From a checkpoint of a small transformer trained on Wikipedia: rotary positions, tied embeddings.
MLP neurons of a small language model. Each row is named by its layer, matrix (gate and up: input weights; down: output weights) and neuron, and shows model dimensions 112-207. Each number is 500 + 25 x the weight over its row's rms, rounded and kept within 0 to 999. Numbers have three digits each. A neuron's up and down rows have the sign that makes its largest values positive.
After each neuron's rows, "fires before" lists the tokens most often just after its 100 highest values on Wikipedia text that the model never trained on. A number after a token or word is its count.

L5.gate177:497479487454496509541501519505479492493499535472486517473533493525488556493497514530523529543474484504440456463528449556527488502520513476500489512503497488559560455527531550480543541500501511485518506497452488508517520488497506495493515477545507524500557445449494488456519515517489515494
L5.up177:465444520510544498535472490480489544509531540516507533462477459500481488480486522503468474499475474501511500477469487508435462454451490476480492541537507514540444486490458539491496506472492484497537549500479513458495484507494507505513518531493494504471516505453526488509496547567526483516
L5.down177:497475516494471493477534454474535521437465471514481496569503506494532514512523444484500472560511492473497465516505555508525498511550510524475526477526508518493521520504511496481516496510531483527561505513528453488495506472445456484531520542466548510541514495485475529481489506530498522495
fires before: " " 24, " as" 19, "-" 11, "|" 7, " (" 5, "B" 4

L4.gate252:483506530527471435501538504518483493508527542527535529500480517481533516524539477498504514488470505483528559529475452460504558488535508463512514541520503507525495496460514541514516538511495550481475461538526502489484469469494507522551514494564483472549484504492498475519485461510498458460
L4.up252:471500456550531517525499523464515532526470530459488486568479486518483524524466510501503494486447499491520523483484517477507510500501489504513486502482542499472478550508531499521499447546582508513485438472522479497490482489507511502498516495540478538476495476453480522509511511501521461479
L4.down252:507503471461514526541449478490520530522497538493463494493524470490479468529485530501507462532472480497529520470524503524544473528497521511505456479503516474426508521548470518458500521519504484518520448468503509519528506516522531488465539478487497530496501496535483477540505490530472523506
fires before: " in" 18, " the" 11, " at" 10, " as" 8, " with" 6

L2.gate427:514512495456525520519477546455503499504474576524487497493515501523510487547500479495503471536469501483489492535492448464517522492532508489478497500508522521529490526498503465517495515476510514509461485520490478533492502483495445509477482488493503466514477526463514490517480512525455526533
L2.up427:503497463519482521472520498505553501502478522465529482480480487494529497492480503522509481491469517480551446517487501471477468446505489485514479479499503543506512509491511470480480534530477480501520502491485494439469461524512466533473499478488504498505468484491484491542507544473549469469
L2.down427:512498503534492509471505477533462526496476463480500520543501517498512509435470484497561515519490548481518525497503492508545509507520471540554483518511503540501544518494510479486523508515475463458521468504455508507495495492478503541497494518499479478535513512557519490512533500483535475523
fires before: " the" 46, " in" 5, " a" 4

L2.gate210:490501526543503510474500507497502462518488528508526455508484507507521498468479478479441513509471501490523520541479480459492472487533511494455505437521469514492506555510553491505514498499539519458528500477488475550482507508482463493482431534513516492474490544475447531503496493477516532506
L2.up210:547562532548509503500494491485497531513475534455513510529480538459486505456504512488465522487477502529436487484509465512476496510447488501493520436521501517467484479499518515451485496475543546487498502508524468484492484524526530480485553520514479508540490498488489501465535463445500495503
L2.down210:503486500530492457458532531496462476495478514526485466518474541482487492476503467472449497493513447484527500497480467502458470469503490495454467499480490493495503493501520541462502477498492529476527461497473483520490504496516526508463488499457554531473546553494487504526531484481490511477
fires before: " " 57, " in" 16

L4.gate18:462543511476502531528490456491464456504514525508456504493552496489479512478520523496478467475512530545531463543469489500517467498487467451498505563491499512534506489471507497484508445517501516499527510533536467540498501495492511514526481513518518510504498472516508503535465522521473545483
L4.up18:464478463461487478503557555510489540508517522501484501472519509512483501523529539486519511534494530515485483528489508495436448464526479490533496531470458499476472538484490536462489486514549522518500497502471479544543484467506528470484484512525520499513489474545544498517519492452495575509
L4.down18:517482518508527489466472491515513511505500478525548502515542510490500506463476509509502489518510502483506542490452530501494471550475514489436494539496489525501486468479505494487513505466510500496491529488494508452489469521510526501506468514523509510541450517502503494471538438540504509457
fires before: " |" 26, ";" 14, "G" 8, "0" 7, " |\n" 7, "anda" 5

L5.gate289:507518477493506530534477533501483471472482504478513548533488483497507520536502490491541514502492532484445455517491465513470555509501486503504516548495489461511572488522518523553480527487529498499471503476544496520511510435525470487502431504507500487501524528513544503467515508521527520471
L5.up289:507534520489519530522516513509495511505484521442512513469539506464501504514539502497542470498509505480491515507512458496493499492506553567502470520496498519529478511491545500527501509488474505486527496492492457476522513484507440555530487488494523524512487485475491478499487525481530529499
L5.down289:484479495506539491491465497520482547522501498468496487491502517505533473466481550538475498498447512460522526491525501491441478444510539491505449510535508510541497496463519509508463483503510516470496501481455518536548471502502472521519499487501453532480497528486498499491525485470501505519
fires before: " the" 42, "\n" 9, " " 6

L5.gate625:492549521470503497497499542470512478484504509527510535452494529470554522487489497508459490515478510464501527483497512538512511523497460495477520491456516466482501511516484518489505510544490513496499494522498481489495523478545472519493534490507520518462548527508536535469497499495519486451
L5.up625:491500522513500511493479527518491501525517508540534511534476500491506461498484492532526495479521526543505483504509525498508530507480514514526502462512513460508443510491449502537515485497507528452487470531498507454497505430508526478449453487496500497503539470488511495477534538513531472497
L5.down625:530496520518514508508494550508490490502520532468538488538479512535495507503502489531519491512495532530490458514506475501499542503560526473544522459534504520523505457446490550513524513488542530478505485488474516486498498540536479504495486490470511481467487512433482521511533543479533539502
fires before: " a" 27, " an" 15, " the" 8, " was" 5, " is" 5

L2.gate435:530485502526520502534482541517493484498491577493506494525457511536487489462542484513479514526471529451481508458496513488474447507529472527485498512494489520470490502525514499509518455500506505525485484515520491497524472492499508515476472506535524508446465508502527526488490449475471499477
L2.up435:483469559482489512476482506445525524483540501547509523462484516477491508486478509464490526519542511517506514522469494512482470501498482509478498507500492476545511522444505473530456481533487501506503459512522520495528492518518521502468455463551474475470542520511492544517498507450494536535
L2.down435:503495458495517515484486527523488475506475517489511482488515513518524464552486500535471495491505482424539521505524495522478493448509471536519535483499498500485509509537503468469499459477490490478514497472451496504486511509474502468490482470487535475446506557462474452524530514481517498506
fires before: " " 51, " —;" 15, " −" 12

L4.gate657:439507487476507454492509547520459502552488493522487516485520483509472496490558504473488481506512456485513537504528502550483515499490496546508501461516513519499504500502501504465562481498520516499484484511470495476486497482482517469495554493501496487537485549470510488457493500496492501537
L4.up657:510533492517502519535512521526519470510563435506480430516534538461491515487512499486487481479485440475509524480465482475492475470495483454484507529512484479513485489492491498513523463515524470524490475538461525497560503527474519531521483486533483492546510473486488478513469497478559492508
L4.down657:463489504514526497516488505522495505561453502509520471481538544507538445541476502481533503543496520486517472508504501475519470446426502539535540503508539486490462513473498490511501473481468512493479504491524516504503520499474461492471475498463510474483462501561476497489557472530476498449
fires before: " that" 17, " to" 14, " the" 13, " it" 6, " a" 4, " they" 4

L4.gate211:516479435478518488516491458484499474507536519480513513532516493504499508485525546517527507451490521517473467514480495466466521506467552475495499502507461494530530482443516518472509525545463510512489490514523461487469511499518534477477519453540540498535484502531523534514523504516532483516
L4.up211:495495482523498505537484532482508480504502519496530503544483490496465500531511448505514453495515515496502456548499479506517537516455490467481487521494513547488487507519480483507503485462447511526543570513522496436492525484502528471449522503483481501501504474468504529506518489518490474505
L4.down211:494507474504474501514464526497509525532525512507532478536452485499509553509515515493465475488477485479497496545547505499516472493543520461481475530537511505493477529512456519500479537509477484529529511478530487490496550473469539507538555487543492507510524470497487511492513491477519479487
fires before: " |" 38, ":" 9, " (" 5, "B" 5, " pre" 4, "S" 4

L5.gate410:508524491471537502503479501483510488495527497540481483467529514553535504461506494527505469527498509510500502538497487539467548436541515476476538535502490508509502521507473508474538470530512455550458497487495457485528481491521547510482530470506525479460449482492494544548484477471423493507
L5.up410:523467501527469449493528437501485510471489509471526528493502446529529510521470510488507514480519502576447528469488477521494499507458464490505494483468467487505537495497463493546446553507510495489511450527476475526513503532522493531525480480495472496486451486481523492548484470483524459443
L5.down410:509499492523488472526549491502539490468510495493506484533545507485517463523493514521499451504489492500493486497534471527479473458490510511436487491475514512468447508499527477490506509462511538508503496517502485463486453468492455529495512570475500529477504504521482499517489485464485514504
fires before: " " 54, " of" 4

L2.gate564:499577513534508521493515450504518521539542549468480508518461545483503531494497528490489519517471462502545504503460483490488488498519499527493477448473527461514513464513519516515519482522491467498482481496545498499452482527489484480523538529510457489500473502516471518463487515527481510519
L2.up564:522476524514551526486513486533546513530459518501490533549520510532512493512479517482501502470529495481468482509465509555515470517522485488496558461444510538524526499514541517513513520502483484545474482508491466527541463497498509523487489483526493481513531496479474492496476479507501501500
L2.down564:507514530491539506458521479479534486525466459522468497500478505474487528464496509529470461472515503512469546531505495505450460442482476557508538485489514510470498485514529497503551518479509520488536543483465460497517512492534503502508530535492534477499535511480499489508502470485475504538
fires before: " " 54, " in" 14

L2.gate577:491498538524554523529490502473503468412471510528463494525471557465476526518498530503489512483502513502545536515507526500512503468478487495521555506545567517540494492474491490489498507464553510538454489491499515458511512474540507528500472461500514481509490505485492499495498523510502435524
L2.up577:510496477512516459530498519594519488505456475474548473516504505501503515531482525507516538492552543515530524530517531510512491480486537503450538477502515517509485535484524484535536546473526485536503475507481549510518499518499475500509508458473539476563503534503501507489501501488490563513
L2.down577:515523452504522521549496496513490492544542566501500493542488441577504493506508481455520521524488475494473511513493504470488512540549489501470529483474456531474483508461479444497521521514541478483499450512495500474488465539504490510480569500480526497524499549508468470498481559523492537515
fires before: " |" 27, "q" 25, " |\n" 8, " from" 4

L5.gate212:480509505517555486466492522566527510516487461504497481485453515476534526537508510481487489526535497501505481528505480503483479501450526505479524450483515491537503484504484474486500442509472523547531468545499436515496521537506508486477506503521468515509511486475475476490534520547486438494
L5.up212:525527534469552480464499504526489509518531467532516552507498507500538499535529518573488494500510499493462501490460482485507457502496464470437494426487509512499486546457500498500486517471459538539520491534484511520513510550519474477512488511503461545492478501488530493496471501511521468504
L5.down212:535495506517556524461505501505525518484477499514479509507490504463527520528514536507464476494502440458499473487514524497528489494451496457518472494496466481500467479462459524473494506499481519524508516519504482506481478483466477502490497506454514480541489508491489483463511457485554470485
fires before: " to" 42, " the" 8, " him" 6, " a" 4

L4.gate186:498490475518491517519518515485529482510510520552519486501504522489512498519479516505513522533552466489461510514534485497498466496510486486533498472509500546484508503506493499454524483490539492503480481488525482572465510517522429481493501526498486520503474554480475475500505492504471493479
L4.up186:490469464497500531532490516520559481504463493484513480486536535473513488560465518532461468534523453489494493472535465502507499479544517492480511523470479459517483459439518530507519511477508548527462446469468508479513456545512491487511485482503465479505440488498513480513465481524477523490
L4.down186:513478476511508511489490517464550461466451487478499493477521516495515483545455537516499458486534504498505497462543478495479492486507541512486504491478475496494477499500503500484532507482496495506494469490495569514531547536506479503450493489492443462525500528484504516532490518499494477528
fires before: " " 49, " the" 14

L5.gate590:519517503499517485533507448468484461523512548519545526523532491514534529492505476484438546498493506497521516529519499496494501487513506532495541481472490510486480499501479511500500527482406470504527450509500485488521498483521527528508485515534498539452523512475467465490506532460493470471
L5.up590:511490543483509517501516499518504485492539479471526492554475452525491471511528504520530478537473504501493520503496476509478524489535572496487507496514500538510545468543479552494509504509522520489489488498471488497491488532495493501508497517508510546536467525509533560500511513521512521483
L5.down590:519487534520495485537533459501481527526513529503494513530464467507547494486441477500505468517471559513496543527467512475484503490506470526487537482476502490525469429518482495486457492484483487531511489502478466523506472489501500471489543494453529502496455481533496496492480498483523536511
fires before: ":" 24, "\n" 12, " and" 10, "i" 5

L2.gate264:464507464520517527488493562468521446462496497525490481506553510503489532484499528460513521506541564516546504538517452489476536477516528491527477463502491526457512433495480551514509509507511480558535543523499482453562482464495535512475502504503498513503516536486504510464542480508492538468
L2.up264:540533527537530487504515482508484460531527527513452505471494512532497530495510493480504511543524476511492530477500491535495489495498490495490487485521474491519501532472499496525501497494505505499440572543462494515512510498517552504490467514498487505474497548480487461495513485483515507562
L2.down264:513488479505456508508511491520507439507493560452487481518510518540471495490472542457478520487509496491513504493544472494483497495493484473501526481473451460525502536440495484498495515524502482512483535489468479531481540464550515486471491459569491465487565502497489518483500498495493498498
fires before: " " 42, " −" 9, " |" 6

L4.gate12:441499502563521512516459507450536521479494489512499510542524521473491476473521511471476480496470495487484509474489474512489507488515506454483475460458498480509493499487525526441497551506474465509482507486476493509528505523491503480478505462480504449483496520470543488491477458484475518515
L4.up12:481496444497489505449495486501522486495469508457507483501507547470495504510499507516499462536506516486525522511500498518541489501468519549487480445489516495509543503494511457493518531496498479514522514537523512557496482527500528489499515501511487505474510541485475514521489504517505495455
L4.down12:494514518507486541504522482496459495485484499510493491524499474527474535496477463481489511475520507546526489506419503476496494481517523498466486523476496494499546510494526455516482511531510479511516472534485546489486467532484496509505477498531506470515517479492475491521521486477475461454
fires before: " in" 30, " on" 10, " the" 7, "ell" 5, " to" 5

L5.gate210:514495474496522530489452514525485507502485456504515507516474510534501512479508541506499520484488482517572486510459492504531483544504486496525527513516524534531473511496458538523546484528447477505511514535526533515505563482497518485484504481526501462536516491521495528504561477515498495511
L5.up210:525458500482499534510497498526474538499507515504478479472480522522477513530468508508494454491433538521489524515509507512507471497524471518465510497498498469535449510520496490494483463524521524497479518490498478498546539539478507506513489480494498496479489481494536470443505489529559517521
L5.down210:481494560515495476480525535487494495542499566481520495497507550537501512445539472481543508502461497529479490507464488436499509475511489541511493484524496482529475520496515493512509505487504465497521517491508484509462482503514508475510497493536512500484505518475470514471465511495491507515
fires before: " |" 23, " |\n" 9, "%" 9, "els" 5, "ably" 4